config.yaml
n_layer: 11
d_model: 224
n_head: 4
n_kv_head: 4
head_dim: 64
d_mlp: 640
vocab_size: 8192
activation: "gelu"
norm: "layernorm"
norm_place: "pre"
norm_eps: 1e-05
positions: "learned"
qk_norm: false
attn_scale: 0.125
bias: "none"
tie_embeddings: false
parallel_block: false
init: "normal"
init_std_qkv: 0.0334
init_std_o: 0.00714
init_std_up: 0.0334
init_std_down: 0.00714
init_out_by_depth: true
optimizer: "cautious_adamw"
lr: 0.0015
beta1: 0.9
beta2: 0.95
weight_decay: 0.058
lr_head: 0.00494
grad_clip: 1.0
warmup_steps: 471
schedule: "wsd"
decay_fraction: 1.0
decay_shape: "linear"
final_lr_fraction: 0.0
batch_tokens: 32768
seq_len: 512
doc_mask: true
z_loss: 1e-05
train_tokens: 201600000
steps: 6153
dataset: "wikipedia_en"
MLP neurons of a small language model. Each row is named by its layer, matrix (down: output weights) and neuron, and shows model dimensions 0-191. Each number is 500 + 50 x the weight over its row's rms, rounded and kept within 0 to 999. Numbers have three digits each.
After each neuron's rows, "raises" lists the tokens whose logits its output raises most directly, leaving later layers aside.

L7.down528:511574536535417434424447523565563497482455450533487557549551530496533503477470470422525462368543463540493501552454435461523458579488501434519488420510476468485453394474509484448533515466491588592448584598568469510583571467523525552515598557434499546505512396387553416438561590411452412480421581577474521461472474507530554439437561579440516522451482503617576548501493517511503557410466483539451565523489511470496587517462471462430512419497434530546490490527446490513498493495502590505443487480551441497508480462556484531452505587401577444486531463522486532446531480556493463540
raises: " as", " despite", " if", " until", " when"

L8.down94:480539489503523466565500474478603478484541510545518460548474506572495427555525417492451627480542535519497483509459543595490486569532489439546471524531545471495521520476418453489525469516509520489491389625442513431456550535589396494401574472573500470570532504464531418550605465493486519447462388523433589528566571347471478506480453506518490472563513529537442552485557452494512499468438472452484462547393509499455522451446501473553488442537543473370465445516398513476605426433479475510518551423547423430432551554473539582457523545517542517478435465512529597517572617519492432586
raises: "weight", "ship", "light", "go", "sp"

L6.down372:513559475500478559555499540519451468469513492550599450497537514485498548513487495502496464434481468468444479562556488493486532512451511483489498463560505532539526452501501476470587526573403450519470522494628655547494480475484528639461533548347529536489497420508483486496554553490506459558554535444466495559557533431471548515543461513429583413432466542478519478544499503449512488437467303550578507466421457489569495486435526484477412522487528476497482445492552451576508555576509516569616592458460398516512487514450490501537523515492282483511502491495504439424441486580560578518
raises: "-", ",", " and", ".", "s"

L8.down438:487439599528515484509514506567579429614498482425462539539546523523530467438475448573501578463495489491476511507532512532471485431490566471526539418507489406520489578584557414525588523527535473502523465527557548559438513457471478503555419459547504536408536514587513530469491539517391551528426513559494523507437602511455496485478409573540483567484470504504437475588441487554454445535500552527540419475536496470497414491456486540519535610412500510491433454470504399489483480592498417491501519453524484480548505522593561505507462419509368456472447435440494519508587564503490438520
raises: " its", " his", " their", " these", " that"

L6.down130:537475504585453523479577592514554405624421491430477491506606539635489494459581491532541494350554479538431403599473458568491442527471475472510451470470469590435498390481561523456492468464470491455475444477577503538539446482478494584524529532456499487411565483491442566501541495473410472441516501583488506443475491502498516493467562576496547422491490395425479508491542537528476490530449471490482509498443508450560536517499538566503526544441468547535488475471563574511486473544476542432417518453548506596630500526511372488444530540546495500506532457538539566494509405492457441521
raises: " of", " from", " by", " when", " with"

L8.down405:530432400476457521481527526547545512488575477471425536463567459610432481423547581518479458423534515526538447473498407448450409549509578468535492447548443546552545521478494565424448464451497559592527496469525524442484568518497464593550560473359569498486569449476495497518552406431505530442591514460502435502423506413522532440526500512464526440530599559491466487517496496460526492560528463479403517527478539389454539398567544502480502589503515529507574593544578550530491503452596546483468535385424472564542492503595491492495411489481371459467501470524511553441484537513459521489
raises: "ly", " they", " that", " if", "lies"

L7.down442:584509504413479489515457540551532586456586517519538468494429553590450551401575532514537491550608486562513529487525507539600489439433584445468514560487508573522455502540446469459422446493415569517474553481557513541574510466499526467457526543405414545538452483447509471523466524559501447529489584538489514511580523440443520456518463488497508629420488510498480544516469493586550436448489312419560534474538443490487513510514472510523477421592484523493555463469475527492465549470563555491470513479440429450484489533566448557503472571514453518569446374505538515450536363494601455539
raises: "des", "s", "ds", "d", "de"

L7.down83:451493488466611526546470389466586465555498552462624512510440581499413544569504466544535540507518438547511493545460400515504509501460516570473471557511439469479507545524475450492516419496487528508451449512516580438490561485486569589524515470462446518522503464518553360501466392542499580468511468497529534444565517469499492515417596512482538447441507496397433500515511577496499435490557478524551546420545565383498447564493565467521464528506485474509514524471441561478547434490551471536469498480462548486490500555520616498429519503425413404563505545470520522464503476513439561494
raises: "ize", "izing", "ising", "ily", "ying"

L8.down249:571488495506399496518544488470553517537529474449497337535524490546583490513530478582546519538516641514558551415494566565582435534495551456457518550491530546476520470577484486495519568495477539480494434412444448532448494509544469521497463537601543520419551516531469485533500411542506479473567530496402457455559470426498474529526534495480508476518566483403497538451518552509473520477559397518412438590463519508513508470508472580503464539486466486555641435576451493478493395483476546537406563461486504377469597523514479465471502472513411477302487515510479476587464480522538483413
raises: "ments", "oir", "ific", "est", "ines"

L8.down53:542522504452576454474532549427453587542525495504439552548521585470503491578551569416464483545536524468551564479493489503491521548502468601460577496467478560468462421482460482511465491571513472564480509495552487457471451569544435408483573570387510548543407471485570430479469529571565519529531534465515502462453497481552436518535454432517457468497464486551483503547478546439532483406618575502537471440535506497604570488470448601539529523498516476477462591568391453522590487581474568522518453494504499539519522434458565515366538502474514591513558527430471427546473496473587506516
raises: "8", "7", "6", "4", "2"

L5.down554:471495473502494521502459591522560460559540497436539481554364444502536506587551446576563523482441518505435550542482517390467552563486502500523492460523538612410431520526496508474494509499536525523423471475554561520476474506484519532483611587497523417510445557465357527443575503424433523475517589499522457547488493451537506616482510523544455519359527547512586434517494540443478432511395503427478493543441508436531541421414575517461479513479545525442577476611496403429558523528474456455519532470527453520488488478537547456472466484519548551470370479510532493549541434516515451482
raises: "ble", "ship", "ting", "ency", "ff"

L7.down216:455561583404534557464488476459424531507425522461468447395535521460493463450598517477516466595448467551532492468462412444455519567464552510487497533528552497393492528608561544532456562517534550507469517541582657467448611476552460484515513525455486478467485431473509504472579553552490533472487466580580485485556507583489492444475517446575474513546438535466424498453446547548434532444426577514509523493585478519491586476444552554418559474547476569413519478475455467522445477490478494538498452463571475491589616585445496503475539496470549587489407534457497510545524589555459630452
raises: " 1919", " 1916", " 1920", " 1921", " 1924"

L7.down533:524454537487533507551506550435456583491569515472473448523429535459569535532403459545451556514511474543514549526483455539505523567553452544498502515390458525528488474539498489538504441553531533597408517520385545545467554376524505551558501445563489454574436497479574495530485440550505459572401496466405595562455468503425439517527504456393475517404513426478534596451550474562461504459495557473564558555538473565463432456497455500494498455524476489510601588526468450452533415468508530612522541583512533540490508583522460520521430420421544503507427433465519503464424567512514461480
raises: "ds", "d", "cs", "ks", "km"